MLP neurons of a small language model. Each row is named by its layer, matrix (gate and up: input weights) and neuron, and shows model dimensions 80-335. Each number is 128 + 24 x the weight over its row's rms, rounded and kept within 0 to 255. Numbers have three digits each. A neuron's up and down rows have the sign that makes its largest values positive.
After each neuron's rows, "fires after" lists the tokens most often just before its 100 highest values on Wikipedia text that the model never trained on.

L10.gate125:158121173106169102153122105149160144142140137169154133122104139084162112074135181122110130120106156104128137132112129145109163144136127106093168131086136083117147111140145152130169106109108110106150132172120096133111120104141140096127118120119153132155072091149155120108140117129184102082122133112110130169126185102117128142141149143129126117165128134148165173123136107121106142161115183118114166111120125143136123131087167107109148156133139107098109108151122155121110114137130105174133134121090139115144154136179123109124144132121121134116151114120094155131158099090102127086139092131153160110115145111112112096114129127146127074140105125097166117111129106144137089166120106102109116134137128150131140147114143130128144119126094126152095143142121107112127111181084144
L10.up125:136125123133120124138126089107123137117173156125116137141099163129118133106098154109138111192117119147130180154147124129094195142150121154105118142189093113124109094135062191157141147137130103093110130116173174114155132109063115124065121086155114142153086061117130109151109115108170115112126109150135145141090110102111110119182128099085130178149132125098148117139104099118112112143105102105099127179153186120133115131097159166120117118145146124106157111109079124160126153178120129094131128159150127126118130107109120140155137122177144120117131098129168102133123100126155141120133142167104120112123122128151099106108163107149152143111107126146128143117131091139126108123102132152127132184109107113083097151174160131150142095086131136128133147092141178127117142116116130
fires after: " H", " h", "H", " Rh", " Sch"

L10.gate83:102134152129149128141146161143086125145117100133100120136133142090122107112139126095154158146170114115127111101148155166149131093100082129131108099117110141099120155112128108117118089105124127117114106088120140103144103157149108084154129130083144099102129121110118129177091111172115124111120125134040119149102159114177113122132092122125134141126144145106150154173122124126112156130111111116137116154112149158160119120118139136097086135145130132119146073117156127137134133140144112117129134129140134104072096142115080135116130118131152137094153130152174109124107137155133177122093154136112101163147112122151132152129099154118128148135120092129168100142135124148102172124205126143089157138138122121147145116159117115140186160110129143112095162145083120121134105111133124
L10.up83:094121091137117142094139114129105151148148103134117128090107148172166140093153144137149139144123131143127130093124153108136145118123149108140115142077152080083125122126095136146098108108118151150132130102131149132157155156089118113156132111134109116152141121179134158116074119157118123147156124102089119158148153153102178113121100140126143068122162139178140089162124122116088104135131157120152172127186149140120173169116126152133137082135095082094112072129111111118193163152132113094145139158106112150094113160151142111116122082145089179138074125182141118176114110124081127103123131095113138122135148144116162141136100143135189135125150126129130134118154130134112133154123151076132090174113160149143107134150135122090135160064161134104118144135123122124134125111103122
fires after: " f", "-", "|", "==", " n", " L"

L12.gate525:119102128145154137124144089115135128132124107164146148099155113116155120109138110125121145125145139119131126093095186154116137107192071117152128092160115085119102142166139155173134121113099101132187117128107172114132085143144126126136089132159104122118154099159122120140149083092178117123127133150112121151111112136156102135130156142137158134126099137126141123154149082116118141122165090159093122103140139141170167113148142084089100144129173109132055132110138135132106100144138099148129177118125148107118148158156118121126142115152102176149129130135109137104128133122069175153141132137158128145131150092118159159138106163081123147125081146116151142133158122146155129199165121092152143108126116126111105128093058112116175098102125192160131157094127113141137079117104130
L12.up525:141155121112113108125115125096128113094126081130129099130121158170151151126126129139101126122101092078089109091126077149133097178144110103167143111134139120178133090165112115145138176128103169130111115118129141121097133118163132132109147150145131091125137137144117114151109132137122142151158118115135134137103139133157128148113091098097166131135085124121136134142145135153080156171088142126187135093119152116146164109118127130151110084086144113137155124128149103118104147080116154146135107163125113119121165115163114073130118133152101180146179063120098082155119115117169134103124163148131142115108161135107157124158118096120147138090104112208131128188149124126119146132114110119108105099116150126113160105117102088116125101081117107133087179125122112136099103115111132
fires after: ",", " ", " in", "|", "-"

L12.gate90:081085169131134096136122110154106112165173077130128172120146092111099144159140112111130134137138157124174135121140089119159140147118150082156095129104078097120118156130178110156114127119145085091103130138108144093097141140146126090141123120155156107136113124098140106162163109122125110107181115101171143130103125136126129182152076088146124117155114105144120141119129139148118109094143085168101093111130137153149126133110113131168100095190121129141142105112108130130142103175139075159143120163085106155102134129133151125093161138160124180153120141156110173128103119138125107130146099126148145116138142084091169084109123121132103129135081128125094155126139114150100120169108142126126140095105150090155135103123109167135135103096084087165156130131124145109173099144090106
L12.up90:072163127134112116129115116141132148116181135106168123073137156132138137136127074109146138130112148145136137107104080141129081109111106134102129127101156131104178124130144113144144121120079148134105105124147142138107135109151119122179139124135177126153131128114146105157122140198115112133152090091181108136125124146118102128118148128088151123154109083141130132092096119148126118116129112121133107128138141129174186134112149129134084140111118103156108108075109195135115138147085137163144138171132141144127173098083154111114137130068120149126114142121119132095096130077088126103127125146075174144129150061117148129134089094155113153171130115136129184150125131144111108138104109098137119098109158107083143119116141114131139135147138107120120134116121115108122104130112109
fires after: " ", ","

L10.gate149:115148129138128099194196060107151110162112109150095135120138114103150129141156173136094108117105145161143132145102146119126099096111084111119170132148155103115128115142137136106151124133134103127128156166098092123107120124079136138133162140077119120124149083133116149140086133166095133171124104121135137122145113135107161096123123133125125121140150110130113144091101102146146106126117130132093124108147124141097117147130131117128128183153165105065125132100106130133153135054120091105141154125145137179115118154124120135138134114126107149166110132107108116108147132138142117117141123150092191122134090129088106143128071133124114170135109122156141100112109134133093158130143116135070155143169135149118137103112089149170147131101172110184147139152110159130157143111110115
L10.up149:125141147118082111105123125156128144128163117103092122138128175134131133147153129144145104120188139154129179141208103121053121133126127134140126097148185133118127090134142120153138141141120134110133163123137100156134139080110136131125149083134160132150103119166144130073151132140162129140091108113089138148110136115144112118138153126111158109152166123128122158165103111100069116145133119139152150158131146101133075137085148155160112153123114144084137124133100152092130160135106094144124171114089138129149099102126123121158100126173082114115149153111109110097123139116087101113114143135143105136148111116113092142171144145114184143125151137165130111143155130119084146105127111141145140102124159133137082123127097146136138148130100143121175120133118133119113130132138149
fires after: ".", " G", " (", " g", " D", " d"

L10.gate598:139108115096129157144151126121105107078187139091150136139124130135149101132142143104161120138114167151150130138102097155128128126080139105161132115061103109147116104137140136128149076146136140093127114128133109094100130126142141132132123136166130182124127118157140179112099169129161103127142138127120115155153126067149153119131159124084142117194129093129126113133139116156139142108155132149155134135138146149131158135098115068144187089093108129153114099121160128141145151129102136126091107148099165132112150134138160133064141119123138162116130132103111138161134140058096131096149138072119141122132155142147184156114164123118137119133115095149117096121152138139126119165129171098171114161126122142115106115151076143094105103109079148090134154120078129096136075101091099
L10.up598:158149107134124142129107142131157117131110163137136148150127151106136164147110141135153100165132132097099130118110152164129135133088151114130127166151127129144127122144116180125154109172153154128130146126135123104133120123175159086149131125141132125156115106149163140160120175138150134152089132151102127117111103135141116103175132119120119103152114109073085091136139171135139125076153118158134143116171116121133129114155116147140179107082153162177116052124164163138133127149125132123100118116140148118125116109136127085112167127110142178117113155100201166160156098124135076120135135084090132142112157111103145165116152095131124139132158112172150071116117109162098121135112108076161100127131140116115144130138149135119126146122116176103128117151094138102118134108153112
fires after: " H", " qu", " h", " P", "H"

L10.gate361:152128136101131139174119125087114145094173086093097164146128114141139121111183107133117118099109144181151128122110112130150084138134120123142121126119122093157120072122130151121120138150108123115150134134163075149126083122088110133095164136114150131162177128090134124128097115125151121135136117103160152161094164137159118108139128138078097115125143144088119132127102082115095073135161133145110106131118139129171134131128130135100132126137133121133133086119125133129150153118175156143154133161200147117160169145169081116118150115120127124126124156096081143143160200118114123122109122142139148160080126119118140085130145155114175155132112089144107111092102152151140138121145172129121105168141122140112125137150137148120141142120124088159108134137069109119117129130166124
L10.up361:096108095161102126134166105096108095100129126129139151143134162161123144126110081143146112145121165143125122100123116169129120114116108129103159123125091134153145120164122143143133145105114142176135154090116125110194114139165129141128153126120112144153142102084135172146122114113133120127120138154107145093105140148144160133159120125122109065080125150097093125133132157115106147170138108190134140179128129111120125109152097193136104124108175128107146092128116108092134124103117165163143115147149130102122132064138080150151125126089104085131095154137084148131105120115143120120107116133135126148117128127162179124149144129081152120083166143103105139112126134118139105108128084115130139130122090117113086159165150118119109090106136128142084151120144132138134146100138108
fires after: " S", " B", " s", "ss", "S"

L10.gate72:113135132136117147134106094136122112139168136144086125125145098101076080143126132097153118133131150166124157125124103125137139121131156139130150123119112124145075127136123106145140152129122159106128130128154191085212083128156141135131119098151110147159093148140122156136197160081132117146152112155135139119133104096149147133145140138105152120135112122102138109145167091138116166099131089104115099117149121077136101141123133114094133149171146144128180127127123152121110114134149132134109129142095111111138142181129154183109116106141087176140117114137137161115111077094070117145079139101154109137134139152154095149139126103115149171098150125128124135146150145147114151136138141079145098182191094144162120079134151132101111103146125120123113112132088155194136142143124140
L10.up72:145112088150123121155136156110142114178146137134077081120130113128087129125111115118155139129141086131107114134164116093097152128110094119134170134150109111108166140112180108154149142152106147133138157147134120097130129190135098155132070172120171133143124126152149149134176171096134103134138091154137097091168139088105138167152132152144117153164121118128112123120118132190171120109100129126141159138118141146150130123144110103140121100136148140113134135145122121164099140123078151125125126119113136126156102100138129077175082135129155160152111131129143132116131155131133184165125130116122091139118114148106133123137111129165134137096137113110103120110106176094117120118130153082129124147112129116151174150096138136096097105116161163160137152123124108121069135094144131
fires after: " c", " C", "-c", "c", " P"

L10.gate347:115112132139148176149119124114108173162123161122152115166185150126123158168135138084131152080082113096138139129125135148095145096097111150163141151122139143126159137171119127158127133188146129149111120112105158167089133147133135083138124208108106071134146134149123116151078141089109142110163160113177103151074112121077148121103155137112087153194129148109182183158154148123137129102112146098100157119148158115157119114132155125136117118126124115183135126139090133144126143106115144125129130135107102158126119156148136128131135103088123119109156127129106128129162142098091083114141125106154172123104131090136115143123123132133134107142112116143127135119086173142140119115153146074144130129069112152136123136141109142090106156151134123113120128104121141129149098090110150
L10.up347:126161160145105128110143166116111117096113108087142129142115132147121096122159160157144136093116129136147159150134130140105121129139082096121150132162121133142131086146111099131145163149108125121103149111128115123117171127069107107126106080133115141134127109086104167133132146121079108130172100158133106134114104100112120117123155097130161139137134118149153130103094127074159139137080120053139120107165134128110130150132133079136134104138082118134132125131112146115122165118124125099138131112155132147081172126116098126139125136116096106185149153157151126131144136141137092133130157126144138104184109108167136149170100133077128142120111133153072151149106126117121117146158110135074133186104164079110143123160117139139133160162118098087157157141144153096107126110080120
fires after: " G", " g", " S", " T", " the", " t"

L7.gate187:102186128079123123193131134170137142090153090125123103146090151154116122136140099123186167133116121164166154131165090194129050092082145112123112118130181123129122142127135103118116114096144114182127098138137125090151145116165138149124146113104153100130159116121175116088120116097104089122157108130102137114158127071111115121117121145151082141121086155105098148115130119155128128082159090152127105118141114128124126119133138059141149174141157128140130127135142100088142138090108145136133145139171121085133121132144121106134120119117110122099109130158139131160115129134110133169156127152132159182129139095132147149142098161115140150145112118136113108102082130131125070138125130149098135140144130153118150136097158105113123145141162143133102144149115125100126099125145123
L7.up187:139159126065117120142143151157145149102138132089131055177132120123101100131110080159185143140116122139160139150160099147128065109106135112109137124164149100125124133115134090117086131101119111129150108128127122074128128136137135114105143082136181107103127114131164094107115103142139158124148117147103124101183099130102143107134137138138100138076086141141108141142126150126098127112124059120136120125135090134156100071148127153138153109111137133151119113148130132112146120137089113135143147121135134085152124121152124124116114130122117081099129121142120129115080157118104156137121145122095139182162133113170124132185111156137109154134104143138113132104078168172085120128118113149083129125149125153127113153122154136109124106157154134088114175147135131110125120147134119
fires after: " S", " res", " s", "S", " b"

L10.gate518:131102119145135166145119126135105107100126120151106132138101143121125139147135144150157125080110138092110133118102107126103117133122171107171123133123134101195103146082094130160108127123119143109118106133111123147090105127115058090156101154119130104167143079112122149129089103116128131156102151119115143172104123110134148128084143121137114161113127140080207182133098143142134110136142116108141112150138157152145135113099108123118115126108107133137167112079098134126130140155163114100095105155110100136122122146107138154104134114157146127108093168155146127148101132136111103137135129104167124115124090145115115130105110125130114118171181122162187125124165085089132149111149147133149103135119163122138127137158141104072114138164146151130101129137121161130137141083104123
L10.up518:159148134129139099126170107057118111119115110142113095101145149125166108135157215176133106106065152099106103126109137144142158119111142129105159110137116101142110093127087132104143082133099137134110162145108112140136136136107137138103132140091142136125147149130153122203107148130108146120113165120111133130178114105126132138104166092107112127093143133124138141123115103133103104162138177138166169105126121120162142115099092083114181136137146163125109097132092104155168124117124154097106130136119101187114160119081131121108160131141115178178106125166101102110110169107120125167129125109176162113171093096091126100139096126107138152087122136093166115122109161135152100171128095109090151132165159140119122103135129151097108143121122113094126127114127133084127107122146101
fires after: " g", " V", " G", " v", " st", " St"

L10.gate673:082132128130141166132126112116127171156162128130156140146153163156131155124152145113151107106050134128165116140085098194139144145058137144121178110110098110142152120107160114117156097138124134151118142137145106114149155106116107120105098129141096126087111128132105153155081104117130147124136144114110115152143085082113153124102146152086101116193141159095153080128109112153115138107139108183122116130181168151110129117106134144129141127114140111094129137147101123148164120129104094127133106176147175138110150140101113101092145093129124131130131125133080099154125157128104135163122128135138139146152065129134126113115094151129097122165153083094153114159090165146088154145151157137114156115123152150140136100120134121074155153144117113086142143111115136121121115134114156
L10.up673:083119080104100117120129162099133077119132157141144158104131143120167107087105121151112117138114115124107153133150118153135152136122158123147153115122107162127159146134113140154119119111105082108132131122170132107136101139126134165125141129126101168103139137110141126154126115097142124153166154096168139103138155156081129077110083115107119160148123071153133144182128121142166076122084100114134110140134129078134092134138171124100085119172128128127159141157104135161121153118123126175084137062173142117182158109119165141102136114146130141076175082129128122140124116121145133148097136093153162146162144143161128076188150139091074122151165122129127101099177111084160124156139096132131133159139134133124160130115108144147122106159142097109123161139121107128127152140112099
fires after: " \"", " g", " (", " ", " G", " t"

L10.gate694:154116140135104135117079138087130122148129149130092159121138115128170136080095109123130110111144163125170115169122124162178126147126140111136133124136156144101098132142152117195124124105132151068150155119117114091118115122139143100097139119118127125117119071137163159130051104118094130135126123119151119166133119143107143114094133135111099089137111132097170116129129147102133117138142124166088095099122141123101129128128131114133123141106169140119142111122142134090121173123142132156100128108172140148150121102166118145140150175160094131149133136112144083101127133176095168130146114108140126111144125131132110136126190132109169125133106068135152111128129146116149153147164128111161142159145167144144147128116150154086110126089134137164126124144058124130128152125138112
L10.up694:054122133125107147131112140083096094136153141144107145098116092158121133141151140121094121131108131113156155146121135111120169158135112163146144149134123164110111094137105112123201109145125134131131099130128177112126095140157126146114139092154164143117118145169169150128131112102146115119115160131188070180166135134115110136154086117124157101150140164101130137128115121153166100156137123123119103085151130158131140159130113110112107060109108124107103110120146180106135118118158136166096121160140128131121109126141146114128130155168125151115157104175128138165146142131102138130092122146154145101102138132146128135131128097088126141108129115142169110157166153181136126113168183133098113112123126129125100090092146102116133131062114129130143141161105170125132128111076119
fires after: " \"", " (", "-", " th", ","

L10.gate421:148151134141087130133121125119126145110150166124108120133137151146169128117122127110142111130119159115136146148100140154127135141154116159154125133112154121119135102121125187099162124167127167129145150116139108117088131107116125170123130121153143125142106145130170141140145149112151071132146150119159127130121083101156089147167138120095120100152139095153121115115129087159155109167100095146151163109177146106151150145122122114090168133166141132179124144116164206134161149136121119197058091136125179139136086144133185095150093110139152141127128153147115140119135127137100131147143132130122110085150151114130101178102186096106124132161100128157138113119124120107159114139125122093135138144129116128092122142117134136127092158085102122120076133146128132140101110139093129
L10.up421:151136113115153150174133130127141111125111117082107111106166108167127089116097112123148102135111116106104107113072149101076147122156127151122129125155130132118136140104127169117123079111132090130097113114147131149108137107099097146131139078085163137165109156123141108108087084137092120116132149169145128117085131135107137138124131141068110098054111105139129124089151100108094152178119171133069134160152142155119146120118164118071162149126124120152099098146144159096072135115158129132100147094151108157124124115119143103141133105173153153133120160124104129142139126157121105111122160147131148120138135121113142116118144127134108154098140138149164122103143108146124121124129120128124159154120178097092119156171150128150098188124096143094143125121168133198132165108105128
fires after: " H", "h", "H", " h"

L9.gate319:141106086142138140116145099105093124137142097123123128170145146128143124150125113084121113119084166170161122114093165114145126083110118149116135127150138101101115150145123127135134104132123100136172154172123162137163148144145122114150177086128133125139100109104117071158089088096137133132165132126134093179151125122104157141100177199132109094114157115128104140117111130129095139138087127104101117114105107148142131124136135148128159147116163164169113120122170130116127163149108174130110122102149154127128122135137135122122141163141160101152077157134150145078104104178081148103132109106107095077149120123178135140127123143130106097172136107142139111125114152132127122116121127120124111138110167135136126163154150145110171165162142091166135129121161084151149070091131123
L9.up319:151139131140120153115085123153149109082131120175117086118122137124143126118138157063128105159103093124104134141124143122140124096129097134105129117126093127144098117135145141129108108100165096144150132150089129136154158178147125120106144123159147128149152096110115120153128137157152140126125151145145165121149112088136109141173085147191103110130119141153128193143147154145150135162096138132122139131148129121154133113117126129151179085111110171152135094121148163117142103154109115155102130172178078138129118139138152092116098167146130118095140132140143172127099154154110130124174098138163110118126088137142136152090112129144113109148107129109101114116108124139124067142125128166130126176115182085094125162114125104156104129135137119155101166111141126118102133086169147
fires after: " B", " b", " L", "B", "E"

L10.gate448:144121121142117123101127127102105122101152129099106163148114157126125126108144125107166131156119134109156154111161082139128106169147126139144171146151169103157147120099154172144138114087112105117111139136169126137083173120135128108119129113100142126106125094163146134119117099127129107142149084140146103123118136118133093118081120155077115127146130117119164122108159123154127101103150135159116128181139139133113132117134119141116168096091139127163129155132156117129117107125115134154122159151083120136129174119126099138155156152119095129133126130122123143108134146110117113123095143132111115150111161074134166099089086104117141156157110093101160163135124107123093080172136160086129170126155098111145118140159103123086111112122134166135118085117123103137110137084115134
L10.up448:130114120123080193175125113101123118127149151124104101149114110109163130098132132164137139127149095114123123128150141160153116162141126149159110164117143154090101127130105158150125153141114074119149151126127157124095146169093131130171119175169156118094073119091112137114124128120122136164114091127127086116178114128131152131110098120144109137089152179160137179126113164111182117155095108109145135119128155129122152117122153144086127167106123166171128126126147137117146097151117086115116097131108124166166145091142129140116123137075153086102145146109099115122146094128095166099104138151124105145083140160109170143093149156090162123069160112165142117130124087076092144124123146140156094165119116155123142128167106148090114112111106166135107142109135094123109110133093077
fires after: " t", " H", " b", "-b", " h"

L10.gate564:092123065145114138111122120157108102156141067114113125142182156138135129132128146085146112096119111144145139101095115169159114135075138164137171134150149098097131127136105163114138125142112159158136114128081131138104132076083103113141153160089117088142188102158093147135128121122102125154157147131127129164125136135096149073121122114104105140109109114095132112099113123165128142165096106106115123126173152129128128106114131156119102156156092110138113086137125128132065148089130083157128113123153105170126130159138141204154148114133105104150171105123140110123147138167118127107149119138085134129141113120153134143133164155120142093123094121132160111118078100129140145128125115116142177092141156156099157154150135122140134164148138163156160147154108123160107123104112135
L10.up564:086180111146122118155153160137134145140133153121071132109153166128161162088120181090094106140111140130159103099087178158127127133096109165127120129081138088108122126147110126124141106155117165142116122112112130149107134147126118137126130124128103140152160103119141130148130131148115141148143134116090145141139142134150106130163137103120090094132103088066143178160138101126115113139124165115143105077108143139114105137157127131093145095165143108112131105115121142123149131113126076147124085142162159153131104118132144139129143140131131139087140142138154160169133130161130129139148116113135110119124105125094112142170122132070142174123113113160111086112089104098138151140147057103143119123120130137107108091168081114149086187107137099089122134107119141117123132083137128
fires after: " G", " g", " B", " b", "sk"

L10.gate552:072125100134124142090107187121112106111133162124120146149124168092141136111162122091097166146096117111149111118135154130126104118107135153103112127138152127165142156151097122084156145117127150139116174149131105145129071143132113115098091096180128161111088114080118146113100127076128138153122165135091132157208120156161166140137133134115121146135130163073152119139149102121143105110132135165158151124117153125090140147138110166129117112138133125130141145116144126158111136166091113135143109104155136125130131163146122177116125140171085133127085137122127080095113136112131152098062090116108120099164098104164140116161075147112159111108104117155106138184122129102102131094121139096136148159151127119148119108108104115168114123163138118145156159131138122119168077128107112
L10.up552:131142141077119147128148195113103098137103180147120161140105119147160154162096133162109120180124127118163178130103112142117163109148093104108107095146146152148129147121110152156153123095107123115143134093141142119113092119166143130099131173159129136128102134135135105115128122123150142121114116120162157115172150183139071130128138149109137134101156110127158158154125123115157136153141096181117108144111099111145165122159146134110147120149083132091132185138112098156122119111110124080095081103110135120117129075134142129164136101147122115150117127119144119126160170121153102122126100117115104182123108143108106085136133137103126127122068146098134119115126120119125097139134122112096175086143088075118148114093117143136108097116093118154139098142128158132119117103101097
fires after: " R", " r", " (", "R", " K"

L10.gate113:142157140132139110120169122119129106144138088158088115133148115131110120137145131104105130134104138169153126117168132109129122128152141080077147079146135093169090146141100119107178127156126155129157144148150135127127108120138102111138155131169124176135080175110100138103164158119126103168125111107137131142133105099111116133157130102122139069134166151116105114095119092134120127122133120118149152121143158144126140173148125131145144168114119115132128065113164137147144109112110147136106126085121159128147153141175116197130126137136136175169093120094160122134083150109076125107110092068132119095131120106093121135129143102108112171126165116143129133131128137126140140102131167113118141143178116127155094139097098137099101127126152111155149110173080134134160113161142102
L10.up113:139152141129135122155144105148093117161091160117105139161117138115142116119104109145123122155127127156091127151179140123169109173133100123098108084151079132143123125134122103112107102101110134090167170106113108119154126135121108165139143120125159136167125122149108146154145106127079163121127123166174111106109118147177148108160136156153045097111104143140124140157145127129166134152145135146114085157127102113119064101160109189121100119144128096123109143146163140132090124157138135127089108097086123084099080094149112147101129090120137153156146148146133128116097135155114176118116129111185120139160115135152107123068110107158143110138119157146103157132103101174141109125113096138086126121110114156120123110122130134094155128121143096169076116149151176141112137104112126
fires after: " R", " J", "R", " C"

L10.gate160:162126141108115119135115127122146182117148132126118107084137138158136134147134129102101141099152130120131176173152112115105103142107139128138113148110113100170155128076145164125129121135116130149139123102139059154154136159117187145106086112134105152108125139140126114145116062134079130118152123123167142147117149102092132089163112128124135128161160160098141113100154072105194114129175145128088146158121115107142131134170169118144164139115151079151109108128137139123157134167134098149143123165134163132137104126157166091157104118095125116111138102130157156115156188114176156148106123140154120126133144113073125118121131145139067112177101143087099139110167089111148117140125160131123132132124141144113133167115090147125133144155179115095122168161106164124141115099098102
L10.up160:136137091091109129133102113110116167131163114081112152110163154134126126147135121183148110091098119086099158132154107107135132127150155137111148142100110149158143124125148152172122112119106110140114119109123119138115138114145122123119103128133103128151113180132140087137101094091153120158110111116128139141080184149136115116121153112118098128146139137129136117136095142098118130173088170098127107151134106149142063089114139120126089098110146174182108113141156123076096135125108148124136112166108128143159111109112086089164132108154151121101132149193130163114127147126094156157108117118161084142189117114104136189120142156153146157128153138130118144145134167121143087144121155103145106101097079131105119113143166139099118135123073136121162157192138157109115115140146146
fires after: " S", " s", "S", " T", " t", " Ta"

L10.gate483:100106111137142107110124142156135110103153123145127109127155096128127160106128160151129138144077130143142097149127084088133094132123142078119136153078168111124101133141173085172145119100105174107136106093154100086146140146134109101143132160131111150110132147099113177130118149151120113154119119095150111132128145116160140152126174122078148146163138124109130138126191159140138120102140164124113080149087166119111127128120116167198146146133106119134159100124102155095137191164157114115140141094139132048129137131103109163127140116104091139140123129139091145133082146143094130110059116110145112173114142108128146128129156075113152126111165116110110120156148149116095131086138150089102139096132162150164111111169149120111165133122106129143126095138122119148154114126124141
L10.up483:121145148123148102112113093125119135155112128099114111100142164132134138118082148173120161118114077127128108129160147133096137118162130119111149124133148100094138130111163135154133127170106144088068119140129078136120121125121142105085117132184183136144111126121140155110110134099127114154138112149139104146129167138133117117133125213137186095157075100156160112074090144151115091104149150144120104121120155117128116122098148137112134164160093150126143098087127109151096123186106094120095103095147094076138108144130120116125145079171114123156122135131106166156087114109150104122135122136099128174124148172139124128152105087133106132157163124164089165155142108140140115145158149135109142116153139145160140167125133112158134128083101122146102093175127123090154153146134133
fires after: " c", " C", " p", "-", "c", "C"

L10.gate295:103122164161157107115160132098108126121118098142118141148150117139144113157129110191126110107139149120140107148138133151085130134112108148080119133123182105136102143148117138113141121143118116111122133137155138130104132158117119157097159135069149127153157107124130154147120089171096188145094089121120136116100103148102111105100151153130135122127114146121124124081128100185147149137149112153135148129124183142131151127133158069148142134129133131070141115154074109117117141111112113131145127138127103143106164104144114121110150157178155129131126158112137084108148132117118115154137110145102152147131102132130136093146113119128106097135140145108155094144105133165057171121141115162121142126126157168133128144139111138130119130149169139130131120157128098115116142141082119
L10.up295:109118152101122150165111143147126153138145096142186130134111100089122131100115135092119134149111164119171139118148150101101096166121134129128127096135146130116127127109129125156117184118115128116075098165141174132146120097106126136132129101145130083154125148104128162159160110128143139118159137146137073170117131176138121109177151139158111114139152134099115176159148113150124135110112101127100111116179134070158131126124086188131153103107139159074174108162126099175094160126189125095117158136109165144159132133106132095124118123145115142066139140092138139147120126122083146170118136176162124138111073112086161085151161091086128139119130119139096113150148123131127153115129100112147105126100132127127123096140151117137143152141138131155156110100113129116164091130132155
fires after: ".", "-", " (", " G", " Bi"

L9.gate373:101167148127119162137102142125106118098183141144087113121114148136117162133154122137114097119096117101110095148099102167147085168102104109140142161129113140127121138106146115173116177113123126108137173120158133128121142157150146109129095118133100136093139122131149122139131122102129103124159120086098101120114136117108146100109108147118117132125106102137152133131113139123137114081142197145128132155113147091105135143137112134090121111097143144148137124156102134086116138137111127115113111136112181143146133130127140118111152155133139075119118154094112119096163078119121144093120157107171088125129170104119156149101124153086122120129160096096153134108132131058073102127139114107157151150143120105164081129120115127117105130096100129136108152125122151105134108117107142
L9.up373:146150135118163111161112087107092114096157091124088168138124133134157148167143087141118084130145120121089118135141153150105112166113150112116143166104090131119149122129128124165100099139159119118147146110119127164090098143123139104166108154138100122106104114147104139139128124042144118116110146108101150125106141168108130110140161144170134091085123083151117123134084156141125099118154142114097113138182136124136114169133127165117171126124137135134114153136154115105140138140107124086178105115123129112138073147179126137129096159149129116135063161143131132126159081146128138096102108128136106145132136132128168155131166169123128113109149123081118122118140094102115071128125119143157125122175136145148094167149150124107109133088120130154113161112159111142139159162106096
fires after: " w", " b", " th", " t", " bl", " f"

L10.gate721:132089125110102134124182115090112180138131108172068132123146098077127115149169102104108133096114159113147145138153112086089128147136129161151117091118138113120120148128102165110130128131177127137177132131127091108133155181128126133110140106115155097089143157150134117130160113097190097114150126093124128107153083130120112094126140143162091158188149131134152145131125074149135136092150082139080128109112106129121108145128131107146137136165118155120146123121107156147126154165067131128150109142134165116135123156155138124130144116134137142101138143101118162129160145128059176123137131136135122119141116111137097140120112132137159150135139127141126108141136138159129097165177098131122191122141121126156127121110094159128114170139119098106156183179098115114104121161131134
L10.up721:122132113149151070123156110106134135111162098099154100135129111107112136107130140126113084124121164157145123079146117114165138117140166116107136139124109145113127123149136161179138150147142163167139122146131149101099128127095163117115135125089122087141173151104168103152122099129129115100112120127152134150109101122132108126132141139116127100116110113152147113119137165182149167115149088141130127130125156150134117161119163143127119135140136151119123097122111141130152192092120118133119125218161088161140162130095104109114125137144120119119151133113107154145130131099117132129201127148091131097136136151087116185118150087098153135160103139110134145079120125154109133116108081078109115120084113096192131089107125112146085117136107107132090163155072127125180146129117114
fires after: " (", " P", "S", "P", " s"

L10.gate728:100177134141123128142115135126133106159120148137099159137125139095063123117138115135142147107085110187143140147104128088102142129124179127152093091127119125146130146119112070110138105143171144132131115187160134144129156145182126162134125142157092152160082169119121127131129143124135165143132131120109173129146130089170133136126136126087107134118155112094115163145154136088105101125096191118160120120126193136162067140112137124166119164099122133125135138112115116085138156113116082111101128155141106129112119139115149182086162105099100139118112111127081144141126107140087134129095152118152128104116110159129161143127113114121120161154132122116130123133130150141125134144153146086120133136124146111116109159135068132107140091090107137117122117157111168136129105095086136
L10.up728:171131126143098096147132128160131154092120132161175123114105154063135093141115157134127111124166138104152095082110120122127140130157095106097153151120156134163144121088151130143168114084137129086099113137146129114159129107142167107132103167118131125136086109124118131130131122141116120120124127090146117138156105137136148169087118135205142138136109097147185134127117135127134140132100108120137128114170136164107097100140124141060091093144140165128130111113098087105119163145184087136129114117133152174143088113146116120107107116136150103125127128112116136160120075130123120194122116131166122118123088160085112172145098120141151132138140148099076144163125137108104136168164142075133090099110129148120074119111122128112121135158114118143097152166176138101087171145122128
fires after: " R", " c", " P", " C", "R", " Car"